MLP neurons of a small language model. Each row is named by its layer, matrix (gate and up: input weights) and neuron, and shows model dimensions 16-111. Each number is 500 + 40 x the weight over its row's rms, rounded and kept within 0 to 999. Numbers have three digits each. A neuron's up and down rows have the sign that makes its largest values positive.
After each neuron's rows, "fires in" lists the words (lower case) most often at its 100 highest values on Wikipedia text that the model never trained on.

L3.gate52:461529476466563501502514440523496494553518576514490491501443500544440453516536517419431472437480466453519552529521551532469520489519514551545506502512512500540501575513530420515541493503509559492550414511473445432564457483502507506507476444540512532569459500474479568470449499489471543524
L3.up52:515542525486407513457541475572582500524482447570585495566545459482492452503558535410624435483509478486496508539523487440501503485503509487560466525512541481453537460497489530490495494505544577541449478561481513470497481506502482439507487508517434549468536584466529461560480473465581513486
fires in: "years", "based", "located", "popular"

L2.gate59:533503525577483544510538547533521491534484572521458538530525463488429432485450514464505415532420536486527549515469522478549518449606506471430475473510453515418541463496488490515515521500460526563483480435451476550484483513504540502497527473426522489521549539468526497514485497518523529478
L2.up59:508486543539525545575472550447519443501498408532468536567520450396499521504508512519526506558510494444610538461506453471550486508498527412570454529517590516565473527495501507560475519477461500513482450475534533543491504524549537548503452508518495495501499510498555485479490500510496498476
fires in: "which", "where", "label", "stephen", "kennedy", "kenny"

L2.gate424:506504487518473470529454486489510457586473485502495488480478480482463520570556503441449432490475443570475449540529550559504428489556474509476455487517466564540517472555486568500516504489477485520496492533441531520556465479541493419508497525568478431539499536451597488495479541491654465472
L2.up424:482513562524489503553577501451527556514581535467500541553536414488449488410559521535476504569478459519547482578479471519480533520554504490517587460450442476554487518482541519515447473551467559507474489513511494475515491505537513541477492465553513482530463508494518500453510561527484496512
fires in: "also", "later", "currently", "recently"

L2.gate152:460473571467438498461501494495523536536569503482529497507547427493487510517489454555511506404560545468515525499438402486505458480518479494472488488509545498481533402534362517484449535525498492547497481575508570531538547462498477517438492544534530527520569499499522513489458470549603468474
L2.up152:488483439496550489505487502467461464475544517448503420432576517553525483478489459532489460493506425509495490478516439497559513506560525512532502537449483439461515464458465575520468532441551464488461457519532487522560534478460507481467460496489467470489588594506506505542466549509503550458
fires in: "american", "their", "his", "european", "great"

L5.gate303:611547438478531409456514480509468522541502520462590503471501599550504563458493491500439513527505653505492517478452520492497436551505503540435492520491466593462508478465451456521489473475518455554522504567459475450509478433469590479473503521455512520522507421448482519456501505475485593538
L5.up303:447537444488532524546459474497476473504431553474481496410453458491540499470543464451410519473460448576474496467519499460423489556520503505473518562514482576539523461573495507465542493444549492513497474612539533523465480453450533534458531544497461421565484450498508399509516536489527483506
fires in: "each", "any", "every", "volleyball", "all", "some"

L5.gate123:512560471474519504505550532443516535414548461491523478514440530509470478471546480537394529514453498520544486501385447381476478557538540432522509593508529506545517511501489449450420520443477492463515464481476443475541502468475463448499497497454469479468470468557449542531462505457533447467
L5.up123:509463540516519489541514500538547513521488511558538463495519524536521480566503530472514499486522588474501526550450530562527493511554551540486390441437469606491493554489500501458391548486489514511481536577468516584531439521452555498446529471553452498465490549473496495486587553576450460487
fires in: "population", "institute", "university", "wikiversity", "100"

L7.gate37:484549546520481464590520497536431408534493466510492443431495543542510533460490514435520515524523534447519565488485472494557514585526529570435482546477525473459415482538459544446555517482493452487501556509510497535425504503522494453480515414563569520561465526488544518486451496526485441460
L7.up37:479474511492489475435491539547540541497571496491564433465522507545493492495406510486552466464537448490464525482423478520479494494472536536493422474553538493439509499550534454517490498557527469528543446404473456490514560489536508528505490496470496473573466525439461542506521518520462462574
fires in: "more", "no", "less", "to", "due"

L7.gate55:534492472467488499520520489543504491588474499458561492503514491512458427481514582472548462533564489489436524444453455474472467546498555526440464482494474595505517480519452549508465527466570470494554577505503501459430497466559554478543487511503488497582518572570519542490478463444477493499
L7.up55:468472448515489446533478480480510441521481517473556611486517523484475458550526524480533488555477488528518417465521468499387457529529666521536492470502513515543506537499437497506490524454545506559592491452477515516525518494498436498487471620554554568520433511518511509422541588499440468484
fires in: "war", "days", "court", "fighting", "fight", "campaign"

L10.gate64:510560489470488445560514499451537437530495580511546517503461489403487490543479513562462508489470455495514466423513544466515463570540543525431448462565443524518474554551500475492509428491504412547458534499524506489532534507523539449435479488566419477453539430522484479549469528475429537460
L10.up64:561443510469517584547515500502467541521456592469455456505494459413541441423518461514416504516464562437468530488502481467539453464554424512410512468473546505500510425488508502482522543517466554520462507567469474598491460574509534478571462566504487477490561507466500519523548478555493489544
fires in: "it", "39"

L10.gate92:580548469552493483431491435518487478480528495518522547534486572545561449521439501460505543431561597488454473500443499482515484569518512556493503522535449478488448472501485436588509492575456472477481478463471530458574438475484505488439551569516370573486515511485500495479473519493437572504
L10.up92:499525551536521502542544440471461501519494528507411516495536547504444455430479538503511506459454595500517546514497455470529484475464480491452419433488518489489469478539535475488556436507479491473478413469484488413507554494501524445470500501526521479493604483545477474526455509496490420493
fires in: "at", "in", "commercial", "coming"

L2.gate344:495542484411524460431479542565539541538516494546458446467427542502446559477514535499520449477529447457541564460503490482446496424490494462472475562576506486508509455495560525551536551469518535513506478488453516523445577485494460489496477550496521490523573548457507446485462480560521459488
L2.up344:491578498411457482453527522580552587457517490472450470445482479515459476496531490485550455465612470508498496451474546532484494501481525430538552526520543500468517459514547556543519606454500561450554509451499486462509497476524520511518490515522504495552503560495528483513443522612522565474
fires in: "new", "original", "private", "similar", "newspaper", "newly"

L5.gate164:447493467461526482449442479495481510535501459535489505556506450439522468524509518469529506445483484547469511443546512471429468518486520525489446489482553536612565498491438449558482556529530541555527560504452514496490431475506510479502497579477490527479548465538526484509495519536558519559
L5.up164:502522494560490542483521468552480461502505585537527452515602448527518514556532475493500478470474431467535552615531485449566485497418491570527452487429566490484486530510557524485449444459455613533526458491451453416517469501471462455443518428434524569570580504525420533447468529490435530510
fires in: "cup", "championships", "ned", "volleyball", "decision", "games"

L3.gate117:557463558483464489593470486525396458539461502479456519531525519474514512512518557460545489489524515506448512488521501547517488555562547512583492492504573471602443547469528552521436510501531508519530492488503523513441420518479551524545534481506530496480488509489551532428544495495467587498
L3.up117:558471551458517590561515545514524502536507465403494483448556481392406475524457448501525523528535629486465444480480469518458413489532496516441473488457558520538534462485492521545519525515470515540512510446527465475469453497537508517559542456549510440484515469483505516484526472520498529509
fires in: "however", "but", "should", "never", "turn"

L3.gate186:525513472416464405563502475514507514519548494539545450478457568492465469522420457444489483595512536507491508459585537520507504514482513453397497509496510514589499459488456520521526543506507436535447538499540506546479464515512487512405546553541525459496495497539474509430543521484510560459
L3.up186:511516416497550529548486503558490480555531564491531502500463490541475448448455536554526513548481467575554433459434436518543533423491468518461499452536454594484472495522443457483516535488505424554510454534503550510473476536472436458447503467571483465467545513578479526446538461471544522467
fires in: "there", "they", "it", "therefore", "uae"

L3.gate236:386488522490486487534497467487572476527562586481505548513467481468469433490551516504503512472438575542539535560523488519542512526508491514454477446618495508449546481463520429478487531534491572511516485560552457386521506563533517484473558495497535495509541457517493457531465600478480495466
L3.up236:548483495507539541491511523546536537505492483514472440440539486396490531514499492504500435529535550471526458499443507515505580550561431464497535495505538435440521532458517441465503529557445568440510417567511458504518439462449433590512522522451520533495492631487501489536535468514519489478
fires in: "states", "connell", "ohio", "virginia"

L2.gate379:494550515487446493486488560459490474510462462440479483507491516532548533429500507442479547477494546467479473458439563391530518510423482512481514610485553555530495473531516570535493520476564486486507516430481508493467503429460524467491444430506540442525550508441522531492509408494459551429
L2.up379:556476526503573523492408553518486465519465550553512486518572467468438528477521438545467492469509529524403522508549484553517520533557541556605566514486490459518487462595480479435577476505486458488537494539523498478488454470495496486477543459529562502493432529542422451540472484455430582502
fires in: "some", "any", "every", "many", "large"

L2.gate178:615436511475589496427480543437534462478550533469453480446421500486552481546538499486467444539483468565498520465463499540470427433455508528499453445483508545525497572567568505496455536508569487521521490502493461530462502516435527483479535508512524457492472500540513500503503463517453512507
L2.up178:497597457476492501448485488549553514499510504535533525527475475426437519448496435498549424489493454548491484481504478499473528442493562518534454485513489481545493485545493515488463543463471530516516517468458444510546508549516507577502542529390481461495484468434402470529453583538514421537
fires in: "group", "artist", "father", "authority", "company", "author"

L2.gate274:516571589495501500461591431530472544488485525469592512485526444504480609496507561481572520540490508558470525500494580506516538484453588466460543511522517518442489520501429542565498517489489495504449456471493462490545457455503464406508556465535510485519519578517512449460443523570450499515
L2.up274:510441520475554537547495570553537489468492472478541476571435535456497504460518506551552506471497525535503566522455538534564475487534522488496463537459458489528477475521444562480522562466480451437566463524551518546488406465441523517435489514471449474482442475486452489596439478491486538474
fires in: "2012", "2011", "european", "2010", "spanish", "1984"

L2.gate211:497469441489482577489412550464509472447448578457507449491441545461532495489425482457497483487483484574478489439575512473493462497476544460547573600464563492528470481507372469546495465499479529449485443520437455485471440485454508468526461495520543436558468515540452497438515463490489554474
L2.up211:502500474461489564511546486465478490532458458508552544446556424475585508509511539564540428479468484480492523557450488468567533511537445453497502498479538519519598502517447475592520398474512558522466517514540470557462375545460511510574545520459531510452564456551471477534542503518493520516
fires in: "second", "career", "line", "access", "round", "goal"

L3.gate98:502519441430474491537442483544581480526502450485534543534480629559529533504468511496477452476544550440500447496473502480485566524493492475465475535512517524471476495489476483514487436511495452485555546514462447515485471514502475437408513475540474453497504463453477506580463566483520537423
L3.up98:540528477438524400464461475512508532516520508467486508481410568566423514574434493564517446497526508438535559495529472475471500491446438519576519480554496514459445440577454502478453491508539402561494500577497485583522506468491460470496508496443527466472571561489543512513470538450560520541
fires in: "there", "therefore", "research", "mosque", "women"

L8.gate163:523422506492539566553459523490527475499484472495445492457476408575453483499547427482477459497472471440534519493519509432512487485473491471521502516486507503558516493532480493555519511479504506485421514475506542512535559552465511490560531465528466452537501524518438484443425568477408495448
L8.up163:531553496489440507525498470583505466522447516516461548496516451472485556512526450462548407490499527486422477558541460423526478560488512438557500506412485449570427452488526541475517538497458508462505512496521497474469513501522508482540512548533486504518436419537501501518424515479510538472
fires in: "two", "three", "four", "seven", "18"

L7.gate409:494463491463464511440455548528528482447551479537522502503502532560565448466446511409515507507521593466515480471437507478479515482532526462539470549518537457474597479520472560455452464496495473518498479441458550526503463424517504544497472509493493532440474522446480509473473543575540516500
L7.up409:489519514446479520452498467453517522471532478487533477495418548521535449533457487485423497455564470583534444531493533501452355496472513512521508499444474520451588427502563518543463495493521500523470571486512522536507551523455557545450520533514473486535572471485543526442465484513553481418
fires in: "may", "town", "second", "born", "south", "november"

L7.gate185:521547517469411471499553511519506477497524484430551476472542569585409572447556519481533508478499546492497496500507472519509392490543509445523510515482467494471473355442485477536516471529551480505524458547499500479599536494491446469455406445552470483521526540510465530558548491457508450468
L7.up185:441528558477479553527546484430490474486519426495447496476478568520441553508507512473507542445519458422517489383440509561514439569526445473547562463530513533518568448497508505518590505520489496446598479551499499448531496546423504494498487531493471426507498571527444486535513494537484482500
fires in: "al", "all", "seats", "equipment", "featherweight"

L3.gate369:437534577440470473527442461468511502472535579518480535473555517535470465546570445428535549536395454485537522437565471539529533537526560528491547485475511439541474513538491518449416468499497410515569499492566452521503502524441455502557437502458526535453494473424402444524538565466486552440
L3.up369:573565494496502570538533418518485507520523567503508537489465556458529479507565560459512573477479484566577503476465492508509551482526447564490514516493484489473525471547507507422524516472505606424499521494507486528568462416487461507473509516587462548452484530532539500574507526560502522521
fires in: "years", "months", "species", "year"

L3.gate456:512499476532491527473486554520505464500474489507550483459553459447504575454578541456533491478570432475467520527516467523511494587488480444522478504445553467493612530536535560541453547483501543562511527514444374496519468443505481560509450541502542512524437523446512485516468499480491539498
L3.up456:494504460425524515549431531547494530483430488509495497456492470502517557500469460469568480567479484471501417591546479526502544440523516510489449487473487514457527563501526476498546460396517533515505461472512539499481527528477545506548465521474532480459372507450415534497541563484535543504
fires in: "12", "ottawa", "8", "10", "three", "11"

L2.gate340:544465469478513488462501488529516496488491511449458466466485444448509460405533541526514460445505592413532546490532520511517576528452525476543567564510555439537558469565481493500556466583538541520406497502493407543544434499458486452543567587471528504503523552493478544474451506517515555482
L2.up340:495456523510517488541450481550521460473567538489513454565450477450546523513385482463500472527540491583503497448491498498517470492479529543540511506527504536528473510560474470511531468524489521481481532537502532515479463455433504506467447460486451501462455522430512516469525460522416504537
fires in: "this", "each", "championships", "buildings"

L5.gate178:521507498476474531501565469535453468514497520512604464450504492560495476543497524458488437516522488539546524424495491431469507469467544587515448484456494440587502428451541506444527560454486580533515474480573421478490536495462514388610437539466579553502520531438477491480503456438462510485
L5.up178:479485476529530580568514462468513526513421502494466539504512478495566480515488520488449446469506591509395522503524455511524507503497439466594476628474459475545447492486481521415492501561487581443463550537489488409555479490527616462549456535469512560433523549463508480485557481518469519474
fires in: "years", "professional", "population"

L3.gate166:454556503482448540553475497506455505485430567510516481474522473414506467546531433497502507464525455529535492579507465461536505473458512501549475489465467499494452429527517434455511468489492546519498490474492498504486544440498516440604566493557447477512479551534445459545458530503469535480
L3.up166:531489478478477567480515514500506533460545542449492465409505507433551563520496516462425481502454526475504513467500462496539512448501519556549546474462547507506474516556533477525509557468417560496505481527567523517453509526500452497506431481474513486496508515490416405554493521489548495491
fires in: "of", "many", "two", "three", "seven", "small"

L3.gate30:536506517444566558520481470481520461516554569475488462529476560517577507543526497510445510470515498543521394456559482528558465491498506474474559568482550457505456517506586429522497534462487556503499425522471525504497521550466464542569517460399453509575499517393496498528523521487520535520
L3.up30:511547562485514462513526525471516483562457505525547545503490526571565466497504462550540506496538447517550542559503472495487552593429469463513515532551445495440476481487534408473508462514538473528452502532473509440496521456584460429504560620442439488499491496450459463464542460483445448474
fires in: "city", "administration", "association", "highway", "municipality", "station"

L2.gate49:453588561474520544473485482500465487526499473489535482418454583547515412537498532495567501385556494525495452444454457530493464496471489448500441513515520481566423575541474455508554534521444522479557501469528502511518449464518455531521462408541489519488463469505525527423551495524493528427
L2.up49:539436509544495460525482473455489466538512462521457634531521528481576555435462494513507500449537550498523447548539512536512507512491485433459449511556464495495489524493498516486530467486537539505500507535536531601516540488479441448526521433440525506521438442472490403503520474493505505489
fires in: "would", "will", "120", "did"

L3.gate217:506579455476534440398529509504509462553529488534579442514426568552418465430573532531526510397527561491516488551438479471529436548459527473448492558572502533508510466570502493472505470507475442556511401566536499474488525471588430490432479486465490508465540467505496495527518458491508472477
L3.up217:499427490507465532539464508504564478440397470455514546478547469525505459495554426525471466487468576507453483492500488502490445505470450464501503539576456517511542511478502517474589552505544476459512528525487479506502464570539515475511446594590499559449516457561545512534561560533498435512
fires in: "population", "who", "one", "yes", "it"

L8.gate150:447424532453563533527529488492573440481475546491557494510538492514542501527516476492508404498532491528483498565491574444474509495453451496480452448445495465455510476485547490535481530446528552546511514486501541529471404545490470532470543518550470509507606487455577433563472469466539497511
L8.up150:554497499545507550525520512547468464516457465488464506465439455421496471438529439500447500479399477548591531474558516528497523524487547488469434525392510460488496496520448524543510470483459513507477525524555471452433443513512458481458573541558450524484498560458579469505531582475503539503
fires in: "he", "she", "sheikh"

L2.gate278:596483556498506494538496449532505585483526520522483437425529539544528478513514490540467491525500536424531506500497489471506473454501500368495498528505507540538485529588467584532482599454524562492513509503510521428516515561483542454467435502536484516493487462460562516476471487489450515573
L2.up278:531402456538488514510478593517481535458449573536445486533464462495538466544459486518540474532484464549539460508525593482483502413465490378511525516470423512594484521464488500479472474553492545477498543446467542521509507568436567483450509518500465557446557490502451448521534547486469444518
fires in: "100", "tournament", "line", "history", "million", "component"

L3.gate50:532521478489502524524528509525452466475447513459463464519503579557494533512519553468593539438487510458493420448481531505501495489446517486530503515490589489522552576499603533542543515457498494470487526434447508514524550459494487436551412502482464484461484543492496519504497457485389515528
L3.up50:490487476440496517538486509567507518569427587513505506502548505562535525445561465562532499480474537499506472495516434507497460450457467476455440489527504477480550604480523485470506464504521558515510526469473484503446506478499534528552449539434456502488523483485556468453456475542451513444
fires in: "after", "before", "however", "ukraine"

L3.gate475:453529467424539437500460527435516482462592451528582467504525499555485431483471492479466494431484497500547520428481551466518486469463580484528456493472477505529512541524503517462494518577524470484417556553480450454530477534467465508446500575505465432449458479528502412547500506506533448498
L3.up475:517528471407490446502465487467512567467583437532534545475511512530460484503473498520518492498532506500517498506502480498512562511513527502507454522530481522612600498527514466532457503560456426466460500529463472484541489492513465473462489526474419438466491540467527521535520577469543459489
fires in: "music", "english", "historic", "film", "musician", "photograph"

L3.gate454:482494554562541547510502518515481454567425494482555512551518591521453480475556559560460569458507453522469488533498478449442483497478541489448519519537524545503459498522467487515497450468485476519542518520456471416495441519539561490436436471484562477489534494477458459575540451490402534515
L3.up454:561506518461527554616431453464489491596476445486524503491600496444439505508484463463470513536408482473472519520489496553479429492460531474513485519537510510554493456431457472548490472466555512465450481466458463484488459457502569456499481445456444452490541478427524412522462532496525552528
fires in: "where", "when", "took", "how", "if"

L8.gate480:509522477465474524501464474489485534492572484511488486519531513549548548448544504446470504528512533422479504484443543509460550553544534474532477505529548454511483492503453585502437534542403436486411554462542422497549494495478589536534450520518471504557444465473486561450535457506499482516
L8.up480:518517476523464506513485477457449503635492468507492492472521523455526580494471467469515567517579486544454510484456529475508528552496498503546497539541530473535411505475506549579463424501472524505525517489475519474572506534488514536541513503501555578510475508471411516489508511471527510532
fires in: "at"

L3.gate24:541532411454533516493478493544477463563504541434469448559462434470487497488474573416482502492539488550506538541517487498568533517508493445559477489472555529526485446479450464544528433474467552480456471506494493527541449483444496494495504481504508532551434519447472472463562474434513568498
L3.up24:564479517438512458484538503516564509524502512498501517464476456471548430445552553521465556490538480527451493478468483486452499500489465451526460473511546473516522421490570514511523557476441442459537532548555519510537509531491498491491514503574465550489469511472515451521521443480522455525
fires in: "career", "1986", "1982", "1983", "roger", "1989"

L3.gate241:494511527548482482519466441546502583501565533510531529513476546577518413540572523382438490510521539537503456486548542496495507500512519489508453402482513485478547391530456547582512538487588450537474556469503493559473481485553501547424470517534512491511555479502537566514502504485531550529
L3.up241:474469451536471479536483500537482530498528398479500462516492503492474438492497454446506473442487514473460502554501483468491406444479469497520445419530446565478583435493460553459546546448541532511505483470498532438494469488518482524474464504506544492439437457492565506530521566500543591485
fires in: "his", "milan"

L5.gate402:514491446478434458539547450531476440462398467521492581426459526456492467514536577457572433467522441499485514482545489506521538510526503569570493546526510473538516483578507481430462512556521557476484556472526453466478460511429470456541464472462514451521540495477489486528589512475454510542
L5.up402:520491517511471456504504438494535468489514463515504550533501515469551531469563485494404523539482540535519526544548468469481553535556518454501465532469483519554553500488515545466465529535520526463512505513511490558502471495461441562412483556476538560534509490434521528484522541531518530577
fires in: "years", "family", "group", "children", "life", "born"

L5.gate81:493500472477516497514465512487530513532514456570512498520475478468518530438527454483488547469485551499580506457465458465598452483523466565530485524522524507474539441508480479529504506480516506532511475489512446531574392475474526454533495529507435503571519557470528420487571525481476509477
L5.up81:476395419510523521581467545530523517548475456537539498502476455475579493499500525460498543550346531470459438527544508513513506433549630447535483493469440544527491548490452461490496490460555455505513502528494499526508487534504481524461510561543478489478531506595473453447494490547476498534
fires in: "by", "e"

L10.gate273:449487536518458496516453485493496450442482508424498517472517525537517495415488523409509471525468479458460447444479532472521523468522464529464496527474513476464410535504512523484504471477462515494568470603458528502540473570488410549502470518476540559514516549510465511512525528530520462533
L10.up273:582451462526504504538506520488456489475411540537503526513538496475500376452512499472488611470488507485543532558502475532528484529481475515476582515492525492479523506512434514508535441489559437508446496548507486445424447484481559503510485487499499511474487495541542488457476441488527563474
fires in: "that", "because", "when"

L10.gate405:530433541453544494453478530567485490495515474434498514449542539547536478490453575487434468427542523595481517525488446530490496495509494499524510380431529527510434532505477518472445531449497502483523498468598482577413508489506556505509509519509543482560501414483495529563473423483533522514
L10.up405:528542393457542492469488564521444448468536460436546489440492432521492497454501577442530488459493507446511555437481488478510464514530479461444536520472469429527546527544414528500495547480498465506415464502523525527527460522509521457433486595479503484479508565529536462503501571521507575537
fires in: "his", "their", "some", "other", "its"

L2.gate348:483519481499503512571469452516542487564455527513534472462495485496574473555520482492469572495533520503488514509530470578375519559591499531502418567497537520516488555493472542613542501509495487468503491499497480549531455509562486512511419509587566586506545460426421515578504456509513588440
L2.up348:461557558597501493496493471545497380511459495487477468456461401439419444489546525469478437515462456421475477518496545488474510467425528556490507502516508445525506461558549501469509609466454540518473516548527511452538499506451472448498606518502486519456498448516502489472526488527526551518
fires in: "located", "built", "held", "set", "died", "started"

L5.gate198:519510519518499504548502499470515447564525535427513534491492491435544554439501543464453390518490564478521573439480534500550453504550446484490462474417437487569525532524481529572545492514509544605452475531500509562565457561522466514448506511527465479568490532469466551535516502516565519463
L5.up198:450505484467552472571505480477503479471527563520371525491461512525445443468538456513535447548498512496521493464538548516473479524429468454547513525440477463546533556521484521523472472544490551474502519546464551498530417559489485491473508537526496436442567479510477542472481482486472451546
fires in: "they", "he", "she"

L2.gate453:493489570510458520559478474516506475539501560525568475444473491441531562513458503499476485544576523513492464552407388523521518537536488514482401505516560443419467487483420552502564561500451501556444515489480504554475458495504546466484511495492557498487460538491543530535514517504533588456
L2.up453:490597454442566519508521572446497506549518507548531483572465461543516467529519523551514551506455480500438492556529483544490499475448499550473489438599508420516542512475484489413524532465522387481579542515505506538465519534537478488489491446593602494582472504520506550493467501469494437501
fires in: "became", "found", "remained", "more", "less", "rather"

L2.gate242:507436475490444412487517449446441567541435501461513409490526498518522495485495495500457529471519498464459390463506475533435461507501529455464464555455444430471477465549482454474509514500495587547445422544486484485469506433561480482564474486517478498538431513481466471515470502494459552472
L2.up242:477488460544485527505528499518510445467513517517468498476562535501583492523510461469428476434488442442522600515484495499453556550454428525481427464472528520532482494477466465477470555510535446514491540563484502542451429487407564448480592524511484524525465484484518468513506450497520494468
fires in: "all", "fra", "allies"

L5.gate222:512501505524439506417459496461449448499547480460490462537508544541447479458524539532395426467484530495512575502504518503489522519534483489472416430526439519481576482522457509450406572502502534574515474563469520471494471440520514576503498484434564430511536438507499529506537537524521461503
L5.up222:573411484502426485492452428422440524529419465531512469531472552475490495496514495488398544498505511596511551545518509386470457498526537526446489502545469550477564497570569503473488502412520547562529470498576516469418469465503504524512476524463461550495487448513521533497477533490504552495
fires in: "san", "august", "of", "van", "jean", "uttarakhand"

L3.gate92:542507481536500542396508495486508470512453531498616480455470440518436471519522526499478435481549462551506475542452548468513508518485558502466483580493511458452516510486568502373477514526487536565512461478483490450492450495523479554466419518428460468501494491415456529520518447469483530541
L3.up92:521528485511492490405483497480532508483475540502541500458469477501485466527477550478530467525530506509492462541483428482581472519546533453505464567495548480482440512502536474486462559524504451531520431442491480493465455487534539473523487471439502479467467446497385528526491428517502543488
fires in: "president", "director", "artist", "secretary", "chairman"

L2.gate489:478468519545483470439527541450520482460477471482432511612525523498506513501472529567516468493515581444458518471459521484521535481594468452540521516533515478448510392438489463554557529465543456478472498533490537474443530491539463478520489509575448528503486488534535521506465501467548539538
L2.up489:442525537547471456486477445482475540474492454492523563522512555443510444426451484491467487388468489455480532581488442492518535482566450530515502552473509410527442556485509529457538538499579540504528430535529504455491494472498449447576541486497498523420449471467569448494498443424600464504
fires in: "no", "rochdale", "top", "human", "ranking", "average"

L5.gate183:511542501519435459559517415516535504559524540517510487529540531513484496537475530455506553489484587492465492511429502515483475568544458442490485427450501546482539471493479450592492484499517477583539543488480477531474497480525457533487458519518546510533509438466556547511502457398583549444
L5.up183:488544486531480500554533440407522498484492522453513495482501514481434487540515469521519535567395507459506520563500465474566522538468495551447512433470426540501518479491448520451476464505457462472550513514472494500532501534477551509437530454468500483495524490516584520461445512468554526515
fires in: "at", "had"

L3.gate231:469525458539470467528512527524495531597512460490566579543517471432482454536435480525515522503532567426552499459537523442460451504531544436516537502517582515553486484525511491567486517489549582538538495565512506519458433452574484442547508519513505547507528543581415512488467526461527457541
L3.up231:505492448530484491520499551615498572478425529511503538497480523463515523470494498500546420582477527406419509513539561422506560527601512540461523549504447523531495494450442507607496500498536470457507484493550472538487426496451554459489473600545489492521508486492468492491430530552490500501
fires in: "each", "high", "highway", "highlights", "check"

L2.gate322:427513464521524521567476458543557469521496488516512473492553458424504598533482469578438473497520439514526568529486581503498482533524562439453517481467595583483480516453438462492518491496538499483502581465507469537437460481505538501523549536454516502475470473494451465458480515494550533522
L2.up322:474532539463474533557499498467469488506494488491491487465502448488553559460487477551559598501450540523483465537539505551489533414497610411486504497442491525573490556518496460521526504532539504366502569513476526501541501510468491573543555519468493469488482462519490558491542530598457463572
fires in: "3", "had", "4", "units"

L5.gate468:489499432535447502438473496517487439486516552567490492522524502622550498479508538491503512532446503458553416504433477483502447509493454453496528593488510455447549442472499467459532512480534493515435458484535472552493520413493485523543503489531515504465463569466503532540478537435474538488
L5.up468:519475433481517529522433518495517597559500545550496507518483525480516515504553524532533418524536461488522569455534490576445572451557532543498505513563502516482571473529492522522546518574496453484521480493513465589504536463507428482567560529523525509526439571461515491489433548464473466468
fires in: "most", "many", "mostly", "blvd"

L2.gate24:518509480466539473488497467525497485533463437501570488534426494549534442539569554496572483486525536504509513407445584595471436509474522459518513453525493473478441488558552499483478505491506436489506570486437527531497462477496525423418431455523481511489446509525485507461473512488522456451
L2.up24:518510518506453489528538479421470482521465567461468442505529490466502490486439495499529458468565466560537494485571528441508525563529494463512486578551516522549495510582469479485523542487524517533491572479425461568562460580448507519488502523479452491462490571427548478541502549479554579511
fires in: "population", "units", "control", "period", "operations", "region"

L2.gate506:549554522581549433440510480432570479588485445499497503550497504467539525514463539548483476488534420535445486541570566506553510546510536483479524552520515456583512501425529422561492440496519500505478485554432591550533372474498494449450539539476491492523482483477502493521586530407500571530
L2.up506:496539554490471524433464580445483443503530491542465530571553522517553500466491426513465502533438520528548430500509491515499559508423468461499503487453457541562502515499536482576417515464562526536485484530514534386524526502467508514492543591524422519493456427534457478515547512505521452494
fires in: "cup", "france", "poland", "spain", "liga", "scotland"

L2.gate212:518464440535512486570472472477529540504501538423506458481472584585534553415500481525442520544478532499557470423479516513438523497481482542539416399512586466535505537542450493512521478534597477504536551508502495568493476507436413485534557494512535513531370471415521559508484465481570540488
L2.up212:515483394515511500492468517514499515513471577547501445487479473495507563518541472532501505562468516538519567425462497487527522529481534472510483530514484471551535465586496486474527472507621465502473447432519442481502498515508563447540433457555563550513508497523539476501460461520452522436
fires in: "all", "any", "inducted", "group", "that"